{
  "num_key_value_heads": 5,
  "head_dim": 32,
  "vocab_size": 826,
  "bias": "none",
  "init_std_o": 0.0,
  "warmup_steps": 591,
  "doc_mask": true,
  "dataset": "wikipedia_en"
}
MLP neurons of a small language model. Each row is named by its layer, matrix (down: output weights) and neuron, and shows model dimensions 32-159. Each number is 500 + 40 x the weight over its row's rms, rounded and kept within 0 to 999. Numbers have three digits each. A neuron's up and down rows have the sign that makes its largest values positive.
After each neuron's rows, "fires before" lists the tokens most often just after its 100 highest values on Wikipedia text that the model never trained on. A number after a token or word is its count.

L7.down562:443517447548569498455516438563496509495521424508470494553573561461509494491490503508520494469502538537722476542395548479508535556503568451494449470468493547488527483522498562473459518486490519552538500504501529455512486516504503492508544562478487435511533482525460470495534531535512514541497484540548543577537517497554523505513498464550564594452488461515464563402483508467472477512445
fires before: "7" 17, "9" 17, "8" 15, "4" 11, "6" 9, "3" 6

L5.down96:469526473518580417458444580453483510569464543459487508524498416523491470506562475536439431486544508492574453500521469532494452469512467500409555549506452501493445439526515528529531529528576532423543468577529536555549542522494479487420577503476492528451515439471514473511385475479506495498500426536529522515485506516511521435499521499528444490524447462511526480529516474458507493552528
fires before: "p" 37, "ed" 11, "ation" 10, "en" 7, "e" 5

L4.down461:518521502496534503533503477492583457498425485566595485460519501537602483518534436468454509522543488536376460496506545471515461471480558540489488568506497469494420596559455493548505533479436503463483516530547423531573515504542521553503520560547551471489541475466520452512446456441472502402474475500535454545500503534500585499528529548464457472506496487505488461472535548432494481493552
fires before: "e" 27, "fer" 12, "f" 7, "t" 6, "ter" 5, "a" 4

L10.down464:509492519507482573478535486493487562512527513488533420530423506552541515535494487529483499513573492451586470446486478502451527564481478490452523527524537515469471446538433465455480553541526491434513479541416518531572454516469526507467528565517550511575535512498469478461480455529563438580456472442494495553480512453483580504512540521466527448520548464481565499593555503406483549542467
fires before: "ing" 20, "ed" 12, "er" 11, "y" 7, "s" 6, "t" 4

L11.down58:496457505451517556438500543418503527554557537525473521528488437539508550507459519478575554484510438464555461477494522502535476452543499425487563575523408492500431589482486528478488434491525507458499448601552558473539490520471500559492481508544574487569512470509562472551446496536469465512475540553508543441467509511491491477497543525515460463546541421431493455510476552520531498495537
fires before: "ent" 36, "pt" 8, "ed" 8, "ents" 8, "u" 7, "p" 4

L2.down558:496500536497469464472485491481493535442535453503531519473568435477555509445472593512472444508496498523508558526544526591553519495498500540477444522525552523473442508563460524480480516420530451569539505500524438551518459509511553513453491424545419472514575488497431515426483509522473514489541492535539448461541528519575453504545453504558507489510495593454447455465530526531510504488495
fires before: "an" 31, "t" 19, "p" 5, "ric" 4

L8.down95:475510488501517474517504459467517485574505509519526490530539533447517516525476506454518515498500473492636421510460540542458560520543504425488511559521435525533481487477450531467543476567500517543524567436488572505559470453491536511500550530528527576529495479458487478404539470508507565481498516449553529544485519553452477558485482489494472495487509544498514551528516474487490502614465
fires before: "0" 49, "2" 21, "1" 21, "er" 9

L11.down258:555501497540565488463504483537485450495467537529484487606542452513539567552466523484539486522530474510429551500546527507471492522481507520472487513563447481602466478469563463501545473452434559398506608504518507476532513561530511496469509473516517473504440532477524530557527513549443448502495447438538531474491504513461479454463483502477489535501419517477488545567465596547517554519527
fires before: "b" 32, "n" 9, "y" 8, "em" 6, "or" 5, "ation" 4

L7.down594:517522543483445427497440535496536522555534433524514513426539504480571529570504518410544515494510498463327494597501569513504545479538499506537479493531499568509464549535476475523504507465555525465497450516470473500509507577480479507507505538511574558487533498559416537468475501472526579493478475488569495499487482435519442537472478506449527498539564542505505502533537475420497461537546
fires before: "e" 22, "a" 8, " Ju" 7, "i" 5, "ar" 4, "y" 4

L7.down467:488535491526522469505416504574385535467517464533547462546549483579496470470514515584492490487502520498537534431510488506497599490533492483526485493488488460570481490462572502499495499435483541461482481480490474506472446519494440507488479576470513449502588516504490464547580475515438478391534494453532544574491506497523497495494500488427482534509563550583477481501463493525429472453528
fires before: "6" 19, "9" 17, "8" 11, "5" 9, "7" 8, "1" 7

L4.down621:562503567514493509507493473528440489515438428482494473531514569494455468559520480549510479507484520503713529448507487529428483554489507538479554486484569491520547536452443547507514533497506483449482504491476484452453483456539515475482515534445509485481532458531475512513514507582517540459502458549526575584451535503541500471534458517510536551525470512515447525507442560560513498475487
fires before: "p" 17, "pe" 11, "en" 8, "s" 8, "on" 5, "hed" 5

L10.down468:522434556490464522462506465482458504479493460527516508467586574476485467506449486480473519483539527450486475486464464571589497523517500541463501601526505519551519548518508475502587507465466490539501431496480458470515495482501419429598503500464585517545448514554492465493522540530491488453527494418499520474500477527519567514435528462584498517542545452468476471481421412485519538553476
fires before: " " 28, "v" 10, "." 10, "un" 5, "k" 4, "is" 4

L7.down307:476519543532397539473481501487414522477511461563519518487527547550503501555539512553541536499434457533536493496521567512489467501524464577527539559503521504575475492479512531449561491489532532483452449513454498489492571575514487526431542482512508488469552475571418578550516470540478453521563469466516518462465445506500533517532530520486477490474514535447498495581493473467484531494576
fires before: "en" 25, " to" 23, "ing" 6, "g" 4

L2.down281:525431463484468493489500506484507460462482471475535541497507444536479569478462461493496514535478480591351506444494588515569520447463547479511564493515486577428486532588468492451524531481409497504492532499473554568511498539440516543459446457599478424530519412491529501501489535492551469525503500430579537474481490563487498482519445529555424432487501452476436503494513537531473445520560
fires before: "ed" 28, "iversity" 13, "ation" 9, "ing" 8, "s" 5

L10.down201:456493497461536503575538430424531482433497458510606465542482559488502606539505532438582539432501440486581467540500547477494482509476520499471549512517436605516530456519485486551472539445569535492540514480515465556518454470470493509464502488449487500529492513476497494529532544550548557532486458495546542526509436490505526506527511549420468472436492480488495482524526512528497430508446
fires before: "ed" 27, "ing" 11, "er" 7, "t" 7, "ers" 4, "ted" 4

L2.down216:468564505514492508527521502518534443556564457542495531509476483486482515543512520547477500582487466550640522463504513500449533523556457535477484464490553430416494448514500519540551573481491516601513483494500422428515496545472450484482533412568515416434497525488507482569476464483510555467490497510493479445557511522499503515525494555508576450423505493446433516495528441495516461451511
fires before: ";" 46, " |" 20, "ch" 5, " |\n" 4

L10.down463:517540476448454443525471513507471520451522571563458423398554499501559499469467569481573591563537530499437492539546527490471550504543494516480559451495491503476555501642500534508469475484474454511455473521452548533513464489481506480528452582456470598578517488518501504533518489509409496490511478446464585461491491520545475433451493527489473528531511518576458486489492463445492505495481
fires before: "p" 41, "er" 7, "ed" 5, "st" 4

L5.down396:538577482507504468488464511498462525577466445601509493547526513505522516501468581508476451514501525518541547524479480460524569506570527450515534531556514535464531509550530532509505490465494445463463554552599550533462510525502470508507445484444553423558473494464442520518475455495461419492524492494501509465473470520514475535420501451515516451554521476539499482491546511465516571594505
fires before: "orn" 21, "l" 9, "d" 9, "ed" 7, "ry" 6, "er" 5

L11.down184:479435528456474583512467506509519544535569505545505506439494500544505509517503407496501507469496504512445511551449573451533514488479540568439566514500493516464447468490475430556480489517498515564428440585480478496558480415509616501486474500499516550536493545493500533534482477520479551566552495543496563503504520514454487428523541542562470526550507470493521566418542499544496522492532
fires before: "b" 27, "us" 7, "over" 7, "d" 6, "or" 5, "man" 5

L2.down119:502457487498437537484508514508483468579461482502518588498450534485539489428507525580457500523501568409489461484492448444441452547444483492569496466511431513496515532515554504532519490471501488503497525469537553540559489570505560561490558579483458472493558452483472502564553496513465559559635468531504511469514543500489420491513530502509534507493483435457549504413449465460471549459465
fires before: "ober" 28, "ated" 11, "al" 10, "ation" 6, " " 5, "t" 4

L8.down390:427445395551602453460538477516533540490498500480467489536469558470603504474437513451485521473537562526512458520486519492517539494493405528544548504465608500568537531537486451500530474459513506566513484429513486577537474482517479473493478540495512492446514498530499487449495548435487544505419536484496507494496440538517520575565449583496563509591507502510450568518442526465494518454464
fires before: " |" 24, " m" 8, "t" 6, "R" 5, "er" 5, "ted" 4

L10.down566:471506487496483518508504504502477488503480473489535507475391522500493495525535543439508478497443568557691549514552481553490473475539492501553521569515445489460485488544466567502476489560564442501456549469543539590511528477502526467435530507474514507538447572458551548459501518504514519490487534561531517500482458507492487436461534494547523534508469534502583545550533441522567569518519
fires before: " |" 39, "er" 7, "{" 6

L11.down119:563513470541527466511477515543501487491550526446543484404564580529569441483568476530502459452550438516497504536501477519540551446545538533531541460501508462541504420541533481545470508499518463541461457525480479473515524525543480543509431508555373525473522425426464459540469528505497437475489437488516441488445450473527489517445492520506492471511461571525454555413534449552475470519487
fires before: "e" 20, "an" 8, "p" 7, "ent" 6, "th" 5, "in" 4

L11.down485:550513533520485479497496489575491497444504497489414511447499548538528508508467549534490465560543516485522481500563524497431512486553546491554467435457526555528513496588495492470531543431444548526547494459434481536564493478521505481463535543448555509524470525530488540490475504465457457465509443511483487630500482516455587536536472452453488445483493538496519495572524518494514412482472
fires before: "er" 18, "ition" 9, "ed" 8, "way" 6, "us" 5, " c" 5

L4.down278:478515463515506450528468533471476543498522485445517554460512446513395560511563474473541526511457537560687474523470521495480450467533438485439543501521539519474528547520442487485480473496514508515558496547482443582457437460493538548425481485559549461514417481503492462536448527528534503456479523524423493459434507583502516529503541515491523546478482528491488520523448516537529462481505
fires before: "ies" 32, "eral" 10, "e" 7, "us" 7, "i" 6, "es" 5

L11.down190:567492511512495530568524422506564474507512509507441467483561461479463516537541488534448512479476502464544480476471573483457491533496493475389483508576536512545503455499522534416524497561503489509472549556598394423546510501551458551463487497497497573560469491485489432499523472413436483476448457465525541445515567497547548474519512497413503581526519475440569512532436508504501533498510
fires before: "le" 12, "ber" 11, "urn" 9, "t" 8, "ro" 7, "ab" 7

L8.down230:490523467489524501517442512504474511508463531514461523547518525507424472575514550525514509518485447527458466481503483536462500512536613451418580477469513500485473475451459519497487547480481548524506468548523459424491558576552543468542458495467569528516499502485528513485515454519473487535501494469531560540518522451462450552409512540524465454451526554500558519506579454460510465578547
fires before: "le" 21, "s" 13, "ment" 12, "ed" 8, "ch" 4

L2.down226:507467477496486561478479537517457463451474470515478432479538464433537431469614458508480493536505513555486539521424496498521452512459440497518528497486462571531524456507531513525492488475512506496559459594522487538426487537456507506538507499523521528507543506510575431511534524495442487524478488451496509525560498472403510486482510507493503503530496536468524484573384481486504521509464
fires before: "S" 23, "p" 10, "k" 9, "l" 7, "K" 6, "." 6

L4.down581:523544532555500430587453464550531448571486457534513510444536456453522555577505496502524497474497458472660529441510479536502486472535459460488507522528426498452458509496483478493495564510503525532457482512530601484513534485450522536454485492467486501563538492457496501569464486529490545499495512471506489566473526532498510481508500470486506575373484516544503503488488537491485476400509
fires before: " The" 15, " He" 10, " In" 9, " A" 7, " It" 6, " M" 5

L2.down134:566469549495426468537583476481501540465482454485514424505531531528480553465502514489446499584484432492381415539519549516512560569543496588452506496502502532522463544515551484471456532465547504456508538562425425488539514433457479510511507473555498525509506475469458531518494488467515481477512508463545465551535514549466483462503578499594453471581523521541505520525453487517510486452530
fires before: "ed" 25, "ing" 9, "er" 7, "s" 6, "ers" 5, "and" 4

L2.down461:517425524495522483520489508562548509427458504502483530484449509456446580484470511490503508454497535493342534506505554468496516466491471475540481468536457481512507528458424567474457458500490515468598564468569552526465475538463542514471491532491524541574530516524518463436447493529476496561405562481568487438532475496479524432496407482534527504560513522482528471501542507515456499489466
fires before: " " 31, "0" 16, "3" 12, "2" 10, "9" 6

L5.down13:467535549578516513492530427556523506485511498590528484486536537495447538485522535463546443481458454454572493490574505516511524510532515404586549497484531526519536542510521522464506479469472510495491481457487440438516451512513488533499518474421515462583455435522520504551526526526529451503500485534495389532516441449490546493446485514542518516375460463530520562560473541477408493529433
fires before: "er" 19, "ed" 9, " to" 8, "ing" 6, "ers" 4, "h" 4

L11.down197:514500420497557510466530479490508419549515465511524436470478502519431462529516523419527472458526460484584476523527517440515519409569435450499507574487533463556517384531500607491518525543508512476440445483563548482553483523548523498500532504473464489506508470446541454447535460470554496464448472440547460527476481516519453538474437514520500474512521530536529512492466476496555503578525
fires before: "t" 14, "ie" 12, "0" 11, "1" 11, "ow" 6, "2" 6

L2.down165:444466480512493524472526558509521525559471551457597481500443502485503512485541479528496490553535552603522539519546475608477413501501504516525499461509424536417487482486497506538537488529505542465452513498487479552584528474495568498557481550511477478566486537516472478503590464477527459498608476517516481483448561432473555512467545560581480530557502476550481502545535449531442555525478
fires before: " on" 16, "al" 11, "ated" 11, " in" 8, "ation" 6, " is" 5

L4.down56:461484475492496491449522437538449519540442495554515519481513484469470447460459406453493558489517475504520446493531498500479464490575495615419536571477497552520580482499545439476450460492407552416467516491515547530562488539435529495499522459504478479540588463508473543514481464484523515520493506520537516465532466601432473513527507529534467473537429414556482545462572490475522487490464
fires before: "b" 21, "ent" 18, "or" 5, "p" 5, "ion" 5, "y" 5

L2.down272:518519500501554541446488530466499423514531474508505450532565526542456478460560472533475519578496505528490498481569513481510513515521517540486437468516436504477519479490478554530489520481477549532406420545431442549463517525481429555541471506521475508473507495490520534468492464492521537500592546476530406549461514525513486500492455508425515437497501488440443468542452542426542528507459
fires before: ";" 46, " |" 20, "l" 7, " |\n" 4, "b" 4, "ol" 4

L2.down475:456501535528476522541468465481487549514522443487558495545484463484481525485478518537445470545471458516485477458508429434507575585566432503439501470484552496523455527520563532530477561473506481498425520490509490529549454474459554505514476479583504452513437479511558499378531497518489477528480548422492525561549517516529511510511560507567521502489469530468568490542487592493491487525495
fires before: "land" 21, "l" 13, "el" 13, "ine" 7, "ol" 5, "op" 5

L2.down242:523504538487515538425471513474460500469512487456518480482574477514445449475580447580460563499478512524541552496528571523483485457402487512519536508489433542547500481423507493527548540526501515539523548470447489624458562486522449506594489499544436481553513522514562434478496546521475516478494520464526482516479445519491501557503445489532463448515499568405498440585471479413411489478487
fires before: ";" 46, " |" 20, " |\n" 4, "ile" 4

L2.down458:467448485451502572501479512420483504529480462488472536474462485549525446446558503485556523448467480508477530490497451461441492465490479491517488457495520594499499499383457472490565537515530520478544462514534609516557528534481616440556551534475508512459467527486474464445553517503463518463520510521492506473460490520489471502480495497454461519487485475467480449524533425435464477471401
fires before: "e" 32, "ing" 31, "ed" 14, "es" 5

L2.down445:521505534462464456490489555504524493460464517505526426515469557574544467500439506531502479472507481485490493556486558446476516511515445495390423477516464470440501476493496475527462550432512430468534617500485493524493480490488540495446538534565503561552454447524476511513571557526526471499498564546449483548490426548534468512463606420524525558522511536489555519510474565535549453485528
fires before: "ing" 15, "r" 12, "ree" 12, "an" 11, "ed" 9, "or" 8

L5.down60:515492561510534544574507475551512469504431505522509545586512570536415537456460470530497472506445471430584480519527548528533500459518443482508450463472524503536451483486487489411476447477486508486544474478470495493495499495470567472498546540475470530444533511482491545474525490494504482481468538471510472496555517529407536479510546523442481553438537465521574510459476502515411557416502
fires before: "ed" 28, "e" 12, "ing" 5, "c" 5, "ited" 4

L8.down219:498558519441488535435547472427488462556485503585482512548514498558539512507570449481566525399509460512579566526508485493474518493477546480538509495459521562552404541560440504512559483468510530525538519449420552503521451401422504542545544517551500533499536499471479507447470505458541504539481581488518470536484478475550493539496550487487536516532498552455542543475464518492496473540496
fires before: "1" 22, "0" 19, "2" 17, " year" 4

L5.down106:471511497454606434501501469517450539449525541458454517448423461543527499523609451468474489446482495501569466474548596528490491441510496530564496534518529506585446464485564420490550488541545503499506479527523482517534517451559602476562514483494517520559431447494451529431479540424507443495480528480464529525513529484426520577458479473526501484524538545527537511482577442467491502539436
fires before: "s" 34, "am" 8, "er" 8, "ce" 6, "c" 6, " |" 5

L10.down76:499526439475516434560486492428523490558485442489475463446538555449486484455527499542490476566531454535627499545551467501530467520536530453482475468529517437520473490553483571462543576412464594456528462473487594504525551528488558474496552518557511514474494500474517516483545521529570513464450506576479464456523571487481478525479466522506526565492544514499492541536453477533594502463510
fires before: " He" 21, " The" 8, " In" 8, " A" 7, " D" 6, " H" 6

L2.down512:498499551456536520486538422541507528430451484512454538514513499499514549535521459408499521535504460470468500449446442527506495500514532457583502468519480535566557500504484460465497472540578531532550445517466509452492519503471522526447563456444482481461554478525472535489588468457553483555420511488484497551509524488504550553454580501506524457564508505515505474492489502559507455552486
fires before: "er" 12, "s" 11, "ctor" 9, "cted" 8, "st" 7, "ct" 7

L2.down145:424564541474460523498482504487476450491503495470534412537509544492480464501541527439511521514503509441654522498517489485538545501498537486543474557467564490479492474499443489504543505482475557459580430557485571555562455569494494539535490549524504472482508501514504514473537501511567503413563501470487463540449453443507448555480526532586412531528500482482551518433551527530546519493549
fires before: " |" 32, ":" 7, ")" 6, "-" 6, "°" 5, "2" 5

L5.down185:392548423598513421481494529461540500618542472506485582534542483461495532408468484569492564481495502546463476486492492529440499473481544471527499531494484529477499574503491481506493474420471489469495480496573434521553470512466442502556484513511493469462494484506465499535409497496481499495478485464483488521506409475469442518411506451473477597444448486477469442481480528486565535439458
fires before: "le" 17, " on" 13, "les" 11, "ion" 11, "er" 7, "o" 6

L5.down322:473534516488506454494478476485453438455467478508536491509489486517535553546392524566519488492592483509613504536477510561530475514495480429517530453586559535491526533522472384522461426461529450476486491502489483584518521493505459524447527500550444505493516483509465495471435446455454510521533453498531452504508507441504522515530378576472501539506514490454550516459526490498469474475545
fires before: "en" 14, "ar" 14, "p" 11, "b" 6, "ch" 5, "an" 5

L2.down516:468410437532535565469481483534474569486466489509491500437573472507520470453457518585384481521455462578501465465550530548510480512486551411535517488508444434486536518452467476467495462491515489506462490524499492531531544517529567542493576584481503477424530483557454509445508422441463496421506477478511540527515500561461437488544536477452543489473422482428544468518550511463460523503446
fires before: "ed" 12, "ut" 9, "e" 8, "b" 8, "ck" 7, "le" 6

L2.down197:544513479425514415460493437461514468494518512486483539513484503562541426507490512550428575500531560477396552541444490472536466504507503473511440566555521571470540478490456461456576430466512493540502502451526577505529511555552533540480464513471496499503543526495441478450477475485556447562523479551556536553479487454524546520499487499468498541470524542463489525507574523533479548563535
fires before: " |" 38, " =\n\n" 7, "}" 4, " is" 4, ":" 4

L4.down433:484564459497536542457420517589490511482443513493496446486512494554495482409545577566464428567518442544512518443516515474507531478540535574486490498512443552475542505499540583605524510475538536467515576499514481525517470484579427559530497511467477552522434559520463387530465499540514490477516532473495515516430477516494481534427537474528524479455445538405515462522415539484504513497467
fires before: "s" 18, "le" 10, "d" 8, "les" 6, "ad" 6, "n" 5

L8.down352:464496546526482510451456474488436528494522524429476467521435480469472535459537485427438511457543484501409530506509568554532468503531521495512498492477551466552410516490466540547504486443449406517499481495527427461551485535460515488616484589464482487459514448551504538429537498478480487529463503484535485562502471466549497532478478526540432441500481603512488509469601490484500510531479
fires before: "ction" 17, "m" 12, "\n\n" 9, "s" 7, "cted" 5, "ed" 4

L11.down397:520535485524540521454466452545502513472495527444443501536515479478503484508438522514472499545474461506537476570524478496538544531489470471493442443502464537546522430469498558532535473578468427515516520534464467513520551468515476456561514521432483543539512476532486371493486395452496442517488422493498494558470500457505565487484531499562524499457430480552485493553567442567445475488569
fires before: "ed" 24, "ition" 11, "e" 8, "s" 8, "ing" 6, "it" 5

L2.down143:472510455572479525483486515496487534493490497509547471546519524443514459501498538490488495444553492517355500546511531487533545411408521512505459582570534573528518484489447528504467578452452523561553500480458510476523508458522507508513472512511544466450548540502509506451491493536543466496514535519483498490500401502488446533505436446550493546480547512554496505525469478548566502430503
fires before: "port" 22, "p" 15, "er" 14, " |" 7, "re" 6

L5.down28:479557461548512548535406494498540503553527494527506476447510519505510436483433517498489489526494452447618507433534551470502552464557533434423546526504510575464542526532435498489452504478501474470449490510487512533452501485500510577516519511505510476505479521524486508483470441477540537398591464502411520522521495484522451482499474477556405482505506516434478501507441460522499519511553
fires before: "le" 15, " to" 15, "les" 8, "er" 8, "id" 8, "ed" 6

L5.down468:504508516476443509482532506452461509534535519452498580441417466510502597456442539517469448468471457491546533585513530570562543443433546465469508513545496539510484541473485443503506446419451390490453535484518504495482515464528511519448502530462515487550472547433481492565460459490456508514485445506454519542514506505524489508475539490556453504421522489503528474502570485487566439467432
fires before: "e" 36, "ed" 12, "t" 8, "a" 6, "ter" 4

L2.down473:470516509477537534464418602507552529496537509514498532533471442497473509453579476569496470439506497568565502521425499514477489512422492381425507481515474540505464504503509502522511495537601559565435486477495494517519465556506519530482461522460490538485421464469493488502592550543511582444533509584475509480471490472547459516497552473573475482492477466499492506423485418487468502516534
fires before: "ober" 28, "ember" 22, "ut" 9, "e" 6, "un" 6, " " 5

L5.down266:492546529503471479538404476590538424523481514584531504567508482473503532524507523487522504515523497492680490458539509471481500498402504543499546541528554522496431461505542543504538525514458480461499492476513450465475490452494589553484456532523488534528546456482465498515480493494501564508560474543510490504492514462472482432491502479521524513401494502580467496504407559476456494483491
fires before: "|" 23, "The" 13, "-" 12, "===" 12, "==" 7, "A" 4

L2.down569:535455492446505509523526524513548487421517469459473511450493524513525540450466469516477523480588465518327471525456515510469509528483531527547470518483538532534481486471437467516533511483531554498547540515510506504448516534473469528436483538490442514569552527466499482413425522483477516472534572492503497522512517506512571450516472511469533517481531458505511485448523509503453546506500
fires before: " |" 25, ".\n\n" 9, " and" 8, " is" 6, "us" 4

L4.down33:511542480478538512479514552451465545503441546443484548515566458478441511529528508536479547474422540524502473483499467478500425544515508499446458523473558389471450543560481535492495484417570525513502462493514470533492499472504510462512448504537487560512521442516575530405554456513500491425479466526467580489510479471579467506533504497424509607491485528501499395537455545512549488489557
fires before: "ce" 25, "il" 15, "on" 10, "th" 8, "p" 6, "ces" 5

L5.down511:464585478436480468485485408556608522455485522496542513499477445514509549491519510508523455462498541520462486484573441574511550479547512457543514485473506470431503481445446570528509451411529475491584428493487521466471489544489504500502494458493505416469436473455489465579463556480466530465549450447470424492535501477565508402490578491540534494526513464471486514417496485480467505526548
fires before: "er" 21, "ough" 17, "ations" 7, "n" 6, "in" 5, "ers" 4

L7.down626:520460523474546534552523466520499464497478397538515537545528535439528458491512523494564546527472531540629524496595567465475565581491501587495485467512594534444498478505556491498489564404511521484561508454495465523476483468506510487594488500497485503549547421516507505523506540471471431488571494486559498530521520496487479521555450498509554489433505531470429481488502525462483502459463
fires before: "|" 23, "\"" 10, " (" 7, "-" 7, "\n" 6

L7.down37:528468495415480528495512505519452487510511465501497523522458542463530580426488500483502519501532473537177502544495504481513462443524469485468471581485471511511493478528469495537526508552517545468477529502536472518563457440542495553460536553506495452454505457510488544514478496457486477501512568505525472441489539529499503475501503478458499523483512508523514525483588513496489501506511
fires before: "4" 12, "3" 10, "9" 10, "8" 8, "2" 8, "0" 8

L7.down104:459446514471567523502521470484515521509543515488510488559587517466485490464505454526492500500576427535694456563486451508508490519529515478530519533501479523533489542525437439476530428519524499477459547473544575516507486465506497467502469492532568511485534506577525490397527453542510455559450387499513511456489521494479511550460471517500492517525489520535441435461456401458492422521449
fires before: "1" 34, "2" 29, "0" 17

L11.down233:543517450507466563473488537488499532560499549547533525467461498483463519506520495533559523528511554504436523510486543487565479456475474524474485502480476474470437484492551541508535533547431505518497522516499584521497535528559453495450546457503524487423474504544544511512413501544536520534504489525563477473486556583469434424501550576479522448537492497531455450533438493538513488516467
fires before: "or" 28, "ory" 18, "age" 5, " the" 4, " |" 4

L11.down54:528479523538493404554490514509607519536531518549500529438514457536497526504542498489525519449497551507447512428538506511538506496507553475417539496520463477507513561533561522498496511547567495501475505435562475498427537576516457556497529496561476544562495486538489501559511476482460463478533470555552489529444481470453516517514577527535476522530441426488479482492515576415509464564452
fires before: "le" 46, "les" 8, "as" 5, "ist" 5, "t" 5

L8.down27:430483513509476515470595548521513513465421512480492487526457441481460454504432541537518509492496549541666497509510492462507499461452499475483540511547549529474536549510527519516581511454517484522535571535525493568481492571516510542502509556505467471470507466555493546477534506511494503416501441420527499529448555478488462472496507471484440477494531466496487490474509466508471476484547
fires before: ":" 39, ")" 7, "als" 7, "–" 6, ")\n" 6, " |" 6

L5.down70:524503403537509502500554428553542473538444487495487480500552554489520448531476477439464480568560461589487507474517548486516370505507490489489440484486465520512461512540446469517476540522520482472541539454447520453515488542542453507541455505540454502484477529516470439474524514517463486491522485530582531487451552540470498505513504582480540561471460490471483556547440584496427499512424
fires before: "al" 28, "c" 19, "n" 5, "ce" 4, "y" 4, "ue" 4

L2.down115:516457486460537469525530414460491507551513485456487572575490533504505500542511576527477486529548486486398436497478504574513552471512478456590539470549585565473450561517519546503523496494529533555426409451512499459469465404522528519483456564511485486529515494506528496493442558527544499534519486536490466457509512539509500502486487462434495526494454438459516592466529482460515572461481
fires before: "0" 20, " |" 17, "." 7, "5" 6, "6" 6

L7.down535:564525510480542550478566472489436503514514502508489497517520477515488473495523474487495517469553507492765518496445450477516504477537493479507469540508443522470527541480470529574520421541498511507493558465530481534545440486496520528506554500561534529511540510515542489488432476504472549530472509493509529475530496498504476522486467551589492492545421466505508553537577469465477495526530
fires before: "ust" 15, "um" 14, "ic" 10, "ep" 6, "iv" 4, "D" 4

L11.down550:450530558417482537517482493472443533493467514462563490551495524509448573499458461493555477513522521549487513513413555486545431510516504509487491440565471562459477542479490548528545537497509493478547468465467415512556507456508548453476458545488552541631533551440515505548514476432526511526493468512468476556496481520505506466508522520508443474472477471480508551456492537531506441516528
fires before: "ion" 21, "e" 10, "ed" 7, "ing" 5, "ary" 5, "ces" 4

L2.down517:509556501515484604467440505515510530510472488464517494467510466480529501526619550553580463499467531498678560481475537546488485522486508467427512449450575450539512569526566558468461521536522491484504456471526562465497445486478503495415526521540469447515488458479492520548557507538558521474529484444465494571463526448501510510491452481479537494567527573510499482498537485473550516520480
fires before: "is" 19, "p" 9, "l" 8, "b" 6, "g" 6, "ng" 6

L10.down142:455567504543405457555445523491483466462469539533515509577458495513460484497526516569456423489515543550617522505473507550571490537459543550553523512514520464527497484512511510538486483554572453462513491452476540465554497526537488540457490507559491483497598498461501476442569488458463546559468525488554550453481509426544550488434515487494492555588500531498554468492411538490500527485473
fires before: "ce" 20, "ow" 20, "-" 12, "|" 10, "te" 7, "f" 5

L10.down18:464504528557474550524524451556519492514518530502569535497494465505526494537594501568572486405523501474415554503533491467570532512499512490487559517565536504472540523494540482434499484422530514532532498431476494464468497603492584554484559554529538493500550506495506526587517491545511474492503507551501519438496476543474490443548493551564584505488525504420474471425510548505469536502461
fires before: " " 33, "us" 8, "er" 7, "in" 4

L10.down239:510552504514476441484507525581452514491480547548505419541523554483469491486513479427472456485480538465626451501559465598477515470554473480540505470552478528545451424514452500503488408510456485511520496575470498577447444497425433434508444508557506542478551512533448519461521528507495483513437494442482436558436487503513525526473457529483458528473480406526545440507495537490486464516513
fires before: "e" 15, "d" 9, "ing" 8, "es" 7, "ed" 6, "th" 5

L10.down582:501517518531520584590498476576449531537475513464464507522452517566504546484441509501492457551484531488607503491584499464430578469436532486514505484512468564484547482518481497494437468457504532504484499509498515537558509493521447570471520478519537506538543570468551508421522454488536494488442436406479508498435503491503522586454570519441460458472494502505511557614457477486480522483464
fires before: "s" 19, "fter" 17, "cc" 11, "t" 10, "l" 6, "m" 5

L10.down13:480577574487460505457534509517484513499490607510488492509533474477593456491517527438498552507408527495492559516578462523467510503486455520421512523478522504433518560477442506433529467459467568533524465444468509474519467557526491500483497464562486527470546497514477505490489501533524529480539455515488535533495567518465563456485549525549508494536514517519417523562551508454511570460538
fires before: "ic" 16, "ing" 12, "te" 11, " to" 10, "le" 4

L7.down156:427481454485574472518443538485501534454561417482509525534535598527486465512538498456480542562497518501478367484430487517506556523547528489531494452503517521577552517481486544562584500472533465455537449453523477521488454507491470470480461497494528489493470487551477582586547448518505474424549457512527525541538497521490515548473506471455537537493510474527493439465549544524584508466500
fires before: "9" 43, "8" 31, "5" 11, "6" 7, "7" 6

L4.down36:468465445521509476483495454467504512553538491474510479470446513490479547510529541452463490534490495547596466452493538527484561430543597450463560547516563529486496487483527499448530502477472480490516579520529413516439446486502524447431585499448505489473514482583499451495503523511544447512466511560461502482437539496426433514465567503523478497487522516552577552507471500515505521498468
fires before: "eral" 19, "i" 17, "ard" 8, "us" 6

L2.down48:460536537487404532507462499445463467499492496495527465553554550503504429489529508453516529502510503448713521505540513472518532505461532540521463544443524447526513470486471476517557515497488529455571481527489544533526465590513481566520498570526484486509468535554474507459490478497557491432505521501482470527467462478504472563484509494567424503515498521458488485465560516534544521495578
fires before: " |" 20, "1" 15, "2" 11, "5" 6, "4" 5